python train.py --d_mlp=3072 --vocab_size=48200 --norm="layernorm" --beta1=0.9
MLP neurons of a small language model. Each row is named by its layer, matrix (up: input weights) and neuron, and shows model dimensions 560-751. Each number is 500 + 50 x the weight over its row's rms, rounded and kept within 0 to 999. Numbers have three digits each.
A block is one neuron, or neurons of one layer that tend to fire together. After each block is what it responds to, as a language model described it from the Wikipedia text at the highest values.

L4.up478:510551539534509534544518446386424501510536505577557502436516482404426475511518462479518508498528553585488455540571502469445450548499561447529502509497460502456570437395530523575472545600520504518568476606499463552548441547488521555487466508498551554510517529510536558451499490544461485458536386468555463507428494526398520524485493449473548506569568508491651526478569544559562537419517492506584514514582532478394522575581452493397529563515519510473552548532484568493497551457517458490404529532484510526542407566497466477529433516443510567512560422548481471518468516568419487472
L4.up2712:449492502546499511466408525528473495480491518475579543473423544555493483549583483492545466475560452558425478507422547503557539564470474499507465482396530474536485608497611501440555556620440470436500449467625438547492543458530513504539531519413486550549426537437512526471515463454415446588526457474535520543526526414422436523490424432502522496477606558513457423547480543503537556433571439527463520507475485517458562520468587552484498457538462565502577550518502530530478482516522501498458471461443491503509535525608300522488526510429402580543461544552558575424492511423457423509
Commas, plus some "that", dashes and colons, ending a noun phrase or clause before a continuation, such as "vacant, with" or "stated, "…", or "asked that".

L5.up11:508531492524491447472502537473510514429536444468496531580476472534439487475495470456478569466508534501543505487443506520491420606516531454511556476517485492499502511518503569547610475482545526514464457454553525566507514543466466536486553482470440514527508540432516520428563452495464537307636503501561436450494559440524478451543441486513515576526449531499532560556498549577488563455512507504520516547470416502542550500458528547446487450507471437418556435521480517498589559435503496518480537527456461470471598523492473459530413429481438427538456535444448468595544396453540418557
L5.up1541:493536527568441628485470527395455586463539466467521444495423471403500493442494532560547527448467568494541531514552455528467441510532530499527459496514573467483516482564502541473521508513601465496442421542544560531456604517462503530511574475486458508597455532427467493510475532467500536452491481468530567511485498502565406491576518510521481565473481585499586528480495576463532497437448462624560513625593484535498560519507520510380463465528581535412516473520374562559514574487561576506486518564538469459495406458599485481455473473551495561501551436395543476477531462423528431551
L5.up2811:418606426542521513578493505556504421439494486534530515549515495467571430439504463549538539536554496564502426506467408439445588538418481490589515513449505497431519606541473515547521543467544494474527436565503577443470513517456555433527507507533450460505576400465508530579599482513503441535419478415545576478537469403620465423498569549493503541485461518574521415621551421480515497529501473541440510507528494489511551507503455485394557484475594598533498514433430492426528502412441501542473525456561454472570554520448424572544440465494552480543484499453488478558587449488448460543
L5.up2909:514509505568514556512451515509429578428608511463477585473481441594426482461408473526527580635452447533527527535489524437519604454529462495542500487436425440502451474554601529472402483581560401450525537611463564518504471523494513444520500582423472506526533474473419568536526452514476553527452457384444484394495525486526420541481464513481540395476521477447530461440521560525512502510410471506509524428500479514519537481499536551547578546467545594367496408536592507440544474507404471450499543542496518548496553464398481534484498583351529493532452554453446481569518496410445501561
Conjunctions and commas joining descriptive adjectives or phrases in a series, e.g. "uniform and widely shared", "morass, with", "tastes and".

L3.up412:557482469524600583535501500569549591443445478488547493431532425546494475601595573432545446526565601547521482547569609586489460431444498426391527516489569503474364552527460499505511570550462556549445534409579492611447563439555435533451534486595499618552505565468498436376559467492489458550522453555484492555558569499511518449502456565448539576483442466445470449453545436415532458539453437492465395549443512498505477460475444564442463452526553336538555523468490494501459460496559517556545549510457410492439527554484456602475478451532513394542449566494539406503437484478478387488
L3.up546:491510535569487592588499525503534468515501325493537504485442438525492530436533471449502539473500453556456498482485561471571472495493462486419534448510498537499484542567411498434487458522515556478466500527517499501446561487585541418539585480552533489417550543439496449482467483480508529507631481454577574521563510478504547476527451443446500491494419480418578431452478437558531490496475542433548484517482494425513531467568369477497508538556557568452478517506493595450461520514462423599510455521518585492465533503542518552465426505495524516538443433464510479443582470546478504560
L3.up1682:493578531395576469526431504533540577457520490544451429486487504501524525526493496475552533527478432492511597386529577518516513487458456572501495503472585529462505390505556543535489444508507580519502436512441515579472438387557437414561536455508487430473436498501523533521485508526551557484593530487579466479530512525565555427468475424469548551401469433554546473560512571445437517464487381502527493478612504509472511574499565651542569535460409489468532509478432467525448439472543511602507450505475436468580470541519611535504474459508475451487517541523580458526455486554538439603
L3.up1798:561457457443463542544509456493515516482481482499411565482491516502534550579533424500536419471429479502498531579554461493600511488521524492480504513437512537455599461540490478496520571536531545534525514560534542559374431452595498504556485408511486452544530473543545498566534444641537506446612500500461449483490538481546425465547461570461521520457574422547479405446497468487613486617538508425439540497596541493534524419555496424497489484483496521475568471548481524519519381523510457449434561478466480394529545411455589465486448531586518660489500448539501487545461568481432501475
L3.up1832:499464489453543507468463475480542457453539524404512450466503441494439492453640427432493419502576493480577511506461457522538496497574485479553512551492538534562468489537522634450467439574423479470534502580549515515513566533488486439503486616516529444533449552513538508381497496481482493454581491518489469534470508510557466530465505598466524537548427493470418481534525517457467468437359528441392513539506485514571523473469470469478392499439491497491503409565454517532573453520559490452459540522540472490554523487481468486485567503569509525537539548529411535490549421498524405577
L3.up1920:531550521409435560534471522450477599531620565544445486496519533422534534480551556522453498525547530540336467485490488449574493455540473504457519535470485546548558476516457485505461453557486500527461532503490458538447512523521504471529566570497526420464460491471548411424500550484478429470385530498326430536503513538503542515506482501470456494486431539509601450524529563524511429562518423462543562576664481529481456448429421496517506542540512443411444553442508583535469461540465491409522556561421510480493485504545567544480456452592497500515594462478536496536506445509548577499
L3.up2688:526524374408525514571506392403472476499568484428458448581505517492458449502364449501527501574418448520485514514424561463540592445512500469470483550438554589478481390483440516498578512507649467522534412545516476512465481492495519455646475437563594502483513475404485483486529509558553548458497543494592409557511479578437550493523434489459547563473533441517578500566411486550464456515522497544505558466587468491512489484471569509525556493437504494574520465507499522413433500559473492481478492489469473420545511489491598517516441504493527559540507541532394523522400444547410523435
L3.up2895:514517402472477469455434567526510541490535577520409502595579509521436481525604519512487566502453508521518500491585534513458505508463471474434537532443488523491441495543475448494547503546555483518405489540474554544462419521620475449456364491564490468444510472531506474456488528462495569551501486568676522583450477548578424427447503530515485552481436514599487427459487456590433425427526480495554413531551512566492550592406397499522470513511505618511573537451463490503460570399491548532405393467524404473506414512539469571545430469525560582536479523480478471567478530447500496594
Mainly the | cell separator in sports league and career-stats tables, especially after a negative goal difference before points; also on after went.

L4.up1043:576464549544552466549501569511541476498534484556571518425397481395501491610560494448501481493461545484412471491389484501490433474456440495498536525525582507454570546456503601523455588431490489552474474429446486501509603541416515488412504551492422506495508432520560531469480410484559499588570427547500580525510457493528499502363472549493541504425490500535511471421553442559504502457560536565487488467492508479508499541487467588577544476397487484466513602482464453497545558470421536469459451453526494532530518528469443437481566585522458515478464471581479511440485434422531423508
L4.up1577:496524511602461594526444510507490460514486463506462463423549440466514492479467547436584473493483524549507421453487532498440563401434372648478481524593513564539556519491446622482455579513467565478465519519544550552434472500469556420482499562511531540494421481416516499465424391552550461461551520420369455573442526435489527515489501348436556445522490503429550479496498514501475532410548520566451573528475513482393511338578546565524419442403494435441511513513547507455470533477431548462524546523475567532495477561468500504478473500512489562476590463585467465466540545522497478540
Mostly "and" (sometimes "or", commas, "|") joining a noun phrase to a second item, as in supplier and customer, fire and water.

L5.up1114:547492583520507487489509560473519578469511495531501439490443506511530454496429451532403452524576436494473458470497558432571562525383439535456514446474518506506511482486520464435478509466437509534492578538472494515519567562374490565493467521556492367505501470529436528482473574542483476507518452525566527470473494505459481444497479505528554528495424481486481462478550507412485447445494522474552489514545561485528595421503530521526481455467487616486430476534416540497491430542544428481546452432494533497440487570614416426522453556541495503537524536513534521471501477416560567570
L5.up1693:392514428513539431496484464567550459540560433476477441388502560508485542496485608496520487431477510536519478460465507541501513461494514482484481482522544426480496413409562457501564447506469488585509436527541426508501497488528543589549576569509648587508552449504448562610510496500472491535523401427564561515500442531506463519433504564575520512475553410477460403496554461499528536475568454456546518452552533438455489464522381555573463455515488473548513536474531415533407459511463461473482584599490488450536510556579594478466537511549408532375506489470458494548412365505546449494
L5.up2125:521492516635550452370408569490440530479467469472350523432493493489499500504558535473450485514479574516438471457454524428477550423497554587590484461445475439489465499550532507499478463575425465481467487532536411470482487523503508542507498443567521522507526446504448505530552471579532537492544486469461462487406435457478511454475569489552539559539491466529508510478488480479491428492554492607556494542526302540458492546500432517544535519464429498575471540478529441529525529430544485527452444480490536420459505486510513541578409483480516487540450489475505432478437447459530498464
L5.up2522:488544507461530471521584457483526562386616449554465433546432532467507578429484478476507562469568488500447393448470509483540546477509531546512426415423437512458374523479445466431609501501456537521545454617475459511582495452448551502484458544482517461521535475564448475462448494595435418493522480476522549413410456502448467499503568519510472575397529524462448576436600524523508341470462492510443453459484467556481598421463500464522568524525387490554457544418455448526589504544490506559462410490462553427487518528445500496504486514556472518538521552491401529510484602413522493505
Transitive verb tokens or their suffix pieces, often after infinitive "to" or a subject pronoun, just before the direct object, e.g. open, compliment(ed), establish, lease.

L5.up89:564506436562515480432430552469519529574576499574440450561468592552517473532534516524418514463431442484561515420466512503584471522528508467500520506490489405538500552416454499487471580600569575549493496569503432565451504501474511484475396447541411472516469643533554433470475434545471511507533502365564522463544566536579447528536553459458459439484521577487497467505518490505459509474496440523518535479576548463443472517526507542476472523514468575486533545633427481429559447498496574543486503554562502494562481524426553482478488496580595499484429467466545443534461456543502468412
L5.up425:518588487482485389482510531450514606519467567483541492463477569612500479537492525527569524393515544478471487512440491458444522455521644421381409492479486488529477558510435624431512462508461492496506489440540624607544479458510548572542522447588482454550487452518504403479589447478493508565450460450534476461454511611464498475480549444459547478470425433486443473520430499582538531481563510486477560431491550497476522500488510566470452469410505498479469491465458477538496576506552492565507503475503505457477489502464515515573465473567523599547509532441542420431502541466551491480
L5.up732:485504471510441508598373524492545541492475496476527502469495424556443556537543473587459552499478497485519447483427472496646559431443481523473497576475451448542562501528625387511481537415491423494417508466493546456494550468440513403521418618516413406417399537482448486481526515564541576505470508486551564468441599485532502546408472475535518455488486577547480483542561386480421597513486533463506429551453579587470533473533528567557532497471534541466560524517626507488492472503491482495530532513515512524511474495628469475389521576478563490499474573544498484503455483615600555468
L5.up1907:457489529564489467574558509516523460471484476578525484475583588534480523553552478610532603494445478613451459489492568528457465461484591479490505571533590475596408525500525577562417462497547500464533508448528500582457497481465496547483518498530500540499453496469451550541416531503478444457424525547490553501520602494544517477468569425532479532473601556486533493531571490602451442351524561443468525493523486494485504523470518479473371534522562461436419481416556508594593384511610552463467467495481412543553533598449533483423531570603505570592419493524533516554400526444498372578
Leading or middle digits of quantities, and the space just before them, in factual measurements and counts, such as 16'3'0 kg, about '1'0–12 mm, approximately ' '300.

L3.up773:520555594549442552575559490485481645506466488498486494589482464570543466611491470561454477467515502384458560542538560432389457508417487570491577508552494521455490493505587473433453598428485471506462498471478481474437539539389465544448546588452521540510483479577446520465495584443528532420396421530549542452544487515331439460483516489546511533537524530555473481474427554420451505489554450450470440553547475571448515417429448540452513466406505478450453471488413561372463489488478520522519453495407478516407440543495475464454499539483448482538562484555552538527526430482571516506
L3.up1670:491536547490511512531536503494468498572409439472544493442473447510507508528491516490472514455509529597457429442433551464402463519580507431373548487508502510518419405456583489514490530409470546428502576556461483557479448538514447594527421504548485470501572459542534473487526671494419483487475546564600462408463442580458544406435486424471461482523501468444524425442467452481485492511455505591461410524517519432498554451496514511511479513460413511448540488493458569488489476529473484490472483521410526446480481467457478452372552549483544441550492559517587556552465460530487579499
L3.up1755:556475497523528495467485451551497515576558556504468387482454459542506520463478509525558507461504462501422448607563546626473451558549523518528517349551555517530468458492511501391491513510502494481479503400452517432558510546498456552503487544498478412513535480430478432448597452548544542402483558461475482463597475625522439616493432468526504453542544482561497493447513591523504428498504490515463491494485527515444481509535490500538420435555471534430437526430532442482468489499513461498507457489496543551395519590435503384365561499401418537503560512556550492599457576518581457503
L3.up1833:506539482527407409467484592552510566474503497448457484486459487449459499499498518606369551462538425448368446511550567473391433559522470548545575495454472536479432548457485487502399540426498521471395522523537441489569540502518442612442514523565559569452582515554460525537529553547482466508483490452465447469470531521480493445456447550583523452514497457491498420387556489490483424379406484503480430535566464497489556458468503451463421467445443429413505572505475502460504454490506498507489539580427536408479554595543477455485586485518500519550534514516512411469507460479574498461
L3.up2481:489507540538475462572574507546442504428459450533460525533478470494492548506541505475399547552479458487478527432543520428516582521419521569516445444514493510487424505478474511431541488625501514484601561429530577493504499524556467554559506569542522394495532496507521511532511531491550510598462573392556452447493529556509444392497477506567430540538455514474562457536547521525448438421417485550519424438591364478463462482510508500517512441464502530489524453509498474523482500519551475524424456470517454450445482474540454545574534474497492562519461516445437485500454453657546557539
L3.up2710:447553654450481453444531480443525528487452470486476478497488498495524472463570522532432555510474501516601442436502498472501437427401571521472507524541485563492475527514559474417441544523445510571590493541469550432465486509447521586493492605537597483479516458484452489411409574489487430536494480531510408571560555564477548495546586516510471564441446495525505469557528499468576450473464519527441438480514522502460478366543511549480520508464604378467459527455385445495511528448499573480474469486522478423583523511519523485503518454458541582550588526507554468563496469413506583509
L3.up2740:492658540497459558505573512501474548519478533512473473478440464431362540522413442525441559495556413464441510568458468421516439532523334531494490449504576481512453513466527532470551473497548525418421415579406619505510542537462474573552454483559501479582484469459466537424505593530514432511491557581588526460472523472495439592579475523459485475501427540473514460490444519498457560483494564502450474436522476584468519449570521488485527508496481522484502512485426519480490475529542461471561581428416574484475406597456510474526475501489466530511526521522457483544545441494484494537
L3.up2942:560579539547503548546526554428426532527483480578547520470420392536452469573509477470422471528556520520449441487509545379458464481511471529507611499588570560502489437409533533465536484470454535457537522568455520550482576509506490642540478433565438458485526479584437489489495591485488499470462529523554448461526478544417476475453448527457505492528455532499542362510446500449578535452436504571488473464515418508487523431492521481487528498425437460420475472462419481504433405525519483534478524498477544477437500559577473461486534551563526457541507524561555476600453461479528534488
Main verbs whose subject is a person or organization, often right after "to" or a subject noun, as in arranges, defends, plan to record.

L3.up68:494507452567491562521543519559475471541599487518482520493496530564499451517475456491616449531547579469505576527516592419502472492493433462481559527564487473546471455513539478484491603477458525504558590542406424577475443521531486559517364503376431461612510552495477532513508464511523478387493476470511531524453582346505538471524655437586538582471471458463441511579554459510502476563627494524419509446555577539428489511569468483490495471436482570517472515520449561512520492537519446511505545468436503498474559533516502356558564468452501495555526511522507411559502569456516570505
L3.up1583:452508493420557484500436525505510498534521557538561520465464543502487481489464541549465528505529515499524543574374477538458450438506507433426490368584575546437506485481518476503531551531431432481659522476540577469531460468517506517454544510431581443475449445539411587432523456517447495492574481488543469500526513584459494531622491529530548465457573537408502463448519526407481496463531614536612421499559581456505439526477445566512460432553500484551656428485602499538527512478420440518549496546448443561635442535597445439515514619504479503556474464526403455462472462504506490553
L3.up2325:530536467462465538537390489466489476557510494495476449523493540471529426480512563474504415600519448519486500518452534511543439528519515592502538495476441555509482457522465462558602511449504513558545437455515468448612475597551512544491488568438557556483614460466454486506585529460506497545494579532537480450401449467446565448488514470535448449524481470513499494418539550536508467511472450453464468498535493493523399589488530554459534452468518427446454539575445538608489475523513458635527530501563537536484536489493484589553534572475531494495477498504523452544520553478500520490
L3.up2626:414478484587487565490481461496515461585444522445508543491543574610462482499485552565589489540595532554435560571514516458587425544461438521457436477443516508452468510605513579496545582396468566432471403590500467499606575495489412402463469505458541503492539571514480430571527508461460516489521449425547578493501609509446424506449380497531564482516485484426637516469518479498508500532598442477505492343468476494511517516546532585478566521530406562465557498589397562511487524470549515574477454470490467525538433551516587540493582553560487442466575505526517476405454453525550482578
L3.up2846:496571518506554465550490453453461394514483532506464494558475511477524401491570446446442472578505542530588506531451488466501579394507470464417463512425552507428535451538552617512608449511445471594556467576476573536519453584500459539421500494530525482496462520474493502437473457493471596529507481530543525466551475534481461517527487567425597531525532479545513515448533515545453520576460487394536476496476488534465570569568589453577432516491483536526518452502447531422511580510434546420561506481539478490510489531482438620442468559525521476418519487573470572562510487490533468540
L3.up2869:520400441524560494448524499537510424476532525537541515539468548492545477512432547455480529508473496456410448472430462450467483429506538439480509487568516480551497478606416499535505508479433497529496570392474492514610512530574489523423504538478499556590528487538404462521514492456489510466386502502497527518504534410484548526490538495524470547543458544430477454450428490525594624430482473483514465488447540521479599447550472635467434454491358535484437570495389529474507481487519534548509463460493504519464473496462458540505523569553495426471536481577492583492580505564483547545
L3.up2887:559477513501488507475502570433610557510620482576464492488440494447450488540637539411533483532498454504503563534541438542374476468532531476577477585368478508486488514534474528501526438548467471503531439531457504465562497493518484547498462397528397517478501507443511461462604601462458528519560413455477515406516536492466550523506425475447540465514401503518513457465520496556490504424553551469430470541539516394401469498533515523498475517481559516520542525469474549566547407558571504565419499480513571584565480474552501522485485573434516475487501446529485429464482532533489487506
L3.up3017:588485531505469428443574422463529502543402511584544552541484509400439564457500445496539384577514487530544463578396513478475443498460483448458440583478414467448494505507488422532487454433592509457518508460559496492531578479592483462494536493425457427495545501522504456520481418498530565518449524507500464437495488489495481423485504535492525508517377595474498518461456522506495508510472436411540514508468526438500564484531516510512470514471533455598504546510348587475554403543482478500486492475478529575489480478601468567469437583521479526546486469606526469562516489492511462474
Mostly "and" (sometimes "/", "or", a comma, "of") right after a plural noun joining paired nouns, as in traditions and customs, Signs and symptoms.

L5.up230:489502501528494550464469516444421559531528456533427581485383534533555494464477408534524506437531485491475522476595528541571418494506605578516462435538554436482556456469513570412460487526426504581487455547492516464553499520507608561464595451486469546452471481518528489482549465544505464493583477454431527597394506471449514519466493479507446505554547447512413552571438480482495421504512498467493470495504466440558496492409574487428545468507495518457511450487544457513499473521400502533530467492492483470520424506576488448480491506540485493509470475501529532427500444514515559487
L5.up1107:473497556464490487521484425516543557496435434389459432557495431475411576435381475440451474410570432420538544499535578531508511508527497606617588547490464470541607504480445519503438536464494579417425508508499498482528520556413518606552495452492574439455480487525566505426509548518454510387486488607537409475518582519477460475570479520437548475508506502601548550498491514452597431438470428559562523488509528484545499568555467425506453538507535485357443462528416487511560448509511481445448605507487548462438484570559445515473578466378491530475512504487478447505581487439547586473
L5.up1835:463489450474546510502434531470461462485564480470597556488567558496542502517533448475536547574524516569501565450538521494533602574534502513496586520513456499460488430505525500501529418442474505531446560504469526561542507505517549493513564562527509514491434443463474513409584557506433521548541560422473531623471467475522500478533518499479554511512577450548591492363569482511542539457409493507549506446543507520559513562431571490439568484438456474478511611543484435435472494492555471552432556554463495512484506443452545542461498571527505507468497475565518431522445469563548477485
L5.up1888:553542476562478445496406499530486506454569478508580623520379438552484500461505498550548519468412463428563398438550507551481494489542457578526488582561547432458513516469522550536476529519465568494489437523554552530623566451525523563440574495522471444455516462512511578420501554581487427482587444527447544542452516539507533445516506520496543559574498445509471537551506468517495479487532461440585457395534501442478426476574614531524495513532477475470579534538521528453473469463474478492480509471485592567444550585565511484516547555482507471562556455535576513520502400360487435477
Fires on words right before an upcoming verb, mostly infinitive "to" after want/began/planned, plus modals, "not", subject pronouns, and adverbs (would instead, she only, had just).

L4.up2407:488572587449511472488528535602502572454583461557522530461520403519508455466470402559460498447572564539444365397560539391488503432448475516422604561478484461558490610484535387454528573492449517546543485577535492412508567530421573524508537518502544446521558539569476430504484651452558537456471486472561594507505555554530487493535438497561550483453423474488440456528516472458543472452452534511478443483563536512469554432476545505453512528465436415440456543482489544449511519566506448535463436530442527539620466528507442522526519546447519516493561533543471468552511527494608486537
L4.up2604:521540604510544473537538594501480529469537483525502511463430476556499464391519504522438493508600537509490372424573594403538452492487429607469549476448541463506504504483519415433509497435416494474567540521545514430557499532405549551576513521463514413525489442621464475492484585513472482479463539514497539522505550556472525485522465503643559509489429495485516404459530489388494497383512489560505452552560477472466547391580506505526519479460426433458426595485480504502496419559490441516549407525455503507554465535556470476538456563467515565474499469515525468506508456478541595530
The first token of a verb (base or past form) right after to, and, not, a modal or a subject, such as compute, register, went.

L4.up211:514472578458472487561478442486415411491470505485600492361526493395464582514469536501476598485473476459466441450587505456505518596458392508510458507464502510455469454542521482499502498504493488558523447398463590421577511485480547490503489441480571472507579528501492494550380514546583427463552613630601535422555463511413530452590627365528548513459517541413383518597461435378449422506506555482464562453455508482447522511436506514563505495479454430468528512477439426500473494471461438544486419580534464454499453457431597487447575442593565504543464410568479470490590544462532504508
L4.up1747:436501595521471589508496482535482463456502515494588534386599556475522560513502480457552575510573487411525555524525411469556590557442449549579473519485596530462481484551519528527558414439471486564447448358436517548530527428501540453502498485484534478571504542551549472502440595510522494489592556611513451460543530508429530444521547518508496521452495478488429547456444486450557408452458595460523567497501532488365527454426400480499506496481478421495547398483425476496508469530495447492488441519545532483488361504513519481406484541538473530490544401531538460538609511402478493468
The first digit of a multi-digit number after a space, hyphen or dash, in years, ISBNs, scores and table figures, e.g. 1873, 978-1, 30–10.

L3.up453:501515537537490527445408521488513508461508510503513468388480558520492480483553524553503492444591471525481503534569559558439394527390395588455445473491500640477487497468454527473520495559517456554433490463442473562508501502386535539451583559453458423548506441575494458537515541534453448512550518534493506508571538473533525593599515501519424534510450518616491554556367473512515505491504554532581485456515500508569479514489507465550530420485484480498557485538400510466526562547438453589534514544502522515446464539425498476558496468509556459508480516461497481524515458493505497408
L3.up1264:541501432451563490510496451553526567555426536555431629417466502488400469431473492556497553547494494489547482518517493539509508448561454536416487503459484439513484527416499483626379491504489538485503542494470495492496450517553418554460481597503501481552590527431559542406538548470529500505493569526528561428442478519491463515454466502472547505493480512564481490526518561516481519470431541473451459564551534553406484495494458491598582469578575543502544500579529528455523411483481528486523506514442435448540466485595576515453534452627446541529457539521466529527482576528470538480
L3.up1277:555397532476479494494528444522524481494385504521531478474582528416467431502536558560566516450433462542566497495545451447472481529556587498433550455533574450488489422443466480477562500437566470448477460484516500485449561467553503456558584574376502470610450452444580524511493423453482382532493538485457518411606510449582411512472522560506493537453458559557502619502504458491334518484499514513522465487513588530472582547442485490510534405549395527503482505493483497505509458555573556498496414553479470535424592499545455464480495479501586418506396527501488474504544489594536474519
L3.up1501:440507528583543552465456494465510461460427477447452537483451513481483465473555487479535434521479570512472534416400522520517430475520538474477440492591454509528512456468444603521523522498528532562439479515530590491494464475514514480599467517534579577459452490514449496506508400422530451586422545474490408457538552482572481452370532437461558484570387481504585445484524523474595603522471484510479479554527432511469511478532607471547519453470401570474509491510522545467501492409539420538466541553528509540488459596507501479504532458534539458489553525443509494499546474642462465525
L3.up1633:564422444471521482479524462514567566534484456381524539569497467500463481504503501493541528498522564449536401558500527538503478524571602561558550521568465526517499600442476574466555476500521428448543527494546486501478490468505471455528504520493483405558431420480528452492403562546487423497533519574529530535470586416432410447574413476484453595435578424509549468436465415564470489411523533498431547546510585467483535545569518467519480418499557531453494511380500558484486544474525484529473459530485490513470484477506514510539454558437546642525546495571432410483532490468517470448
L3.up1903:397412490550522424463510524472491490505399563500570550474505550484483479528413499480536567664567588439552509553446579419510509474498521499471438524431461550439430486447566577441518510543490522471562469557519441524345492543448565607609441458476558516495577496444425526515509457592500454576595495456476492454460485533465407458509413433491518535491524584554551514497503414537379492568498615481516533514507527520479570479524463571560514418599535550446568478491523477365534485541496551516460360382555502485492489471555503524560485470529535514492521477521475472495447505583568461496
L3.up2041:407528470486475484557496528445541517524485428477509489473484538550541507619561489535467492502529500444536571454515486449357459513464561507428547492502426495465467502548501512537465545386502495529491489538500532508522489519396401595504536508470480498530538555488444462494483552491566443562542478483575459485436586566530429541489485479599487521503527453516424583580609484461550467579610518510508516501549527571564543535426515489497447444459400425499550450470451465511589586460495426574407446567578444524497446502470520547491528555514445473481602527452479496537508504511486604515
L3.up3068:443526563474581539567463497456471615499508420524516503476482516471495541521467502446494419448448580446551539549519456500499412492504497522474477478516484499531586513585520619520509497430608438608500570396512559499552590528563554404560532515553474462531551445476479534458501457489544429582565469594468420522530537511402502412514614394491524471522491553494554515552510447467552463546463528552592525503537456495488584481477460417473438520435499427478570468424432504548559410559579543618518503530473583448564524529537502505505536424613392510568555447535465384486508511463552449482
Single digits right after a decimal point, thousands comma, colon or dash inside numbers, mostly in tables, e.g. 3.7, 9,994, 3:26.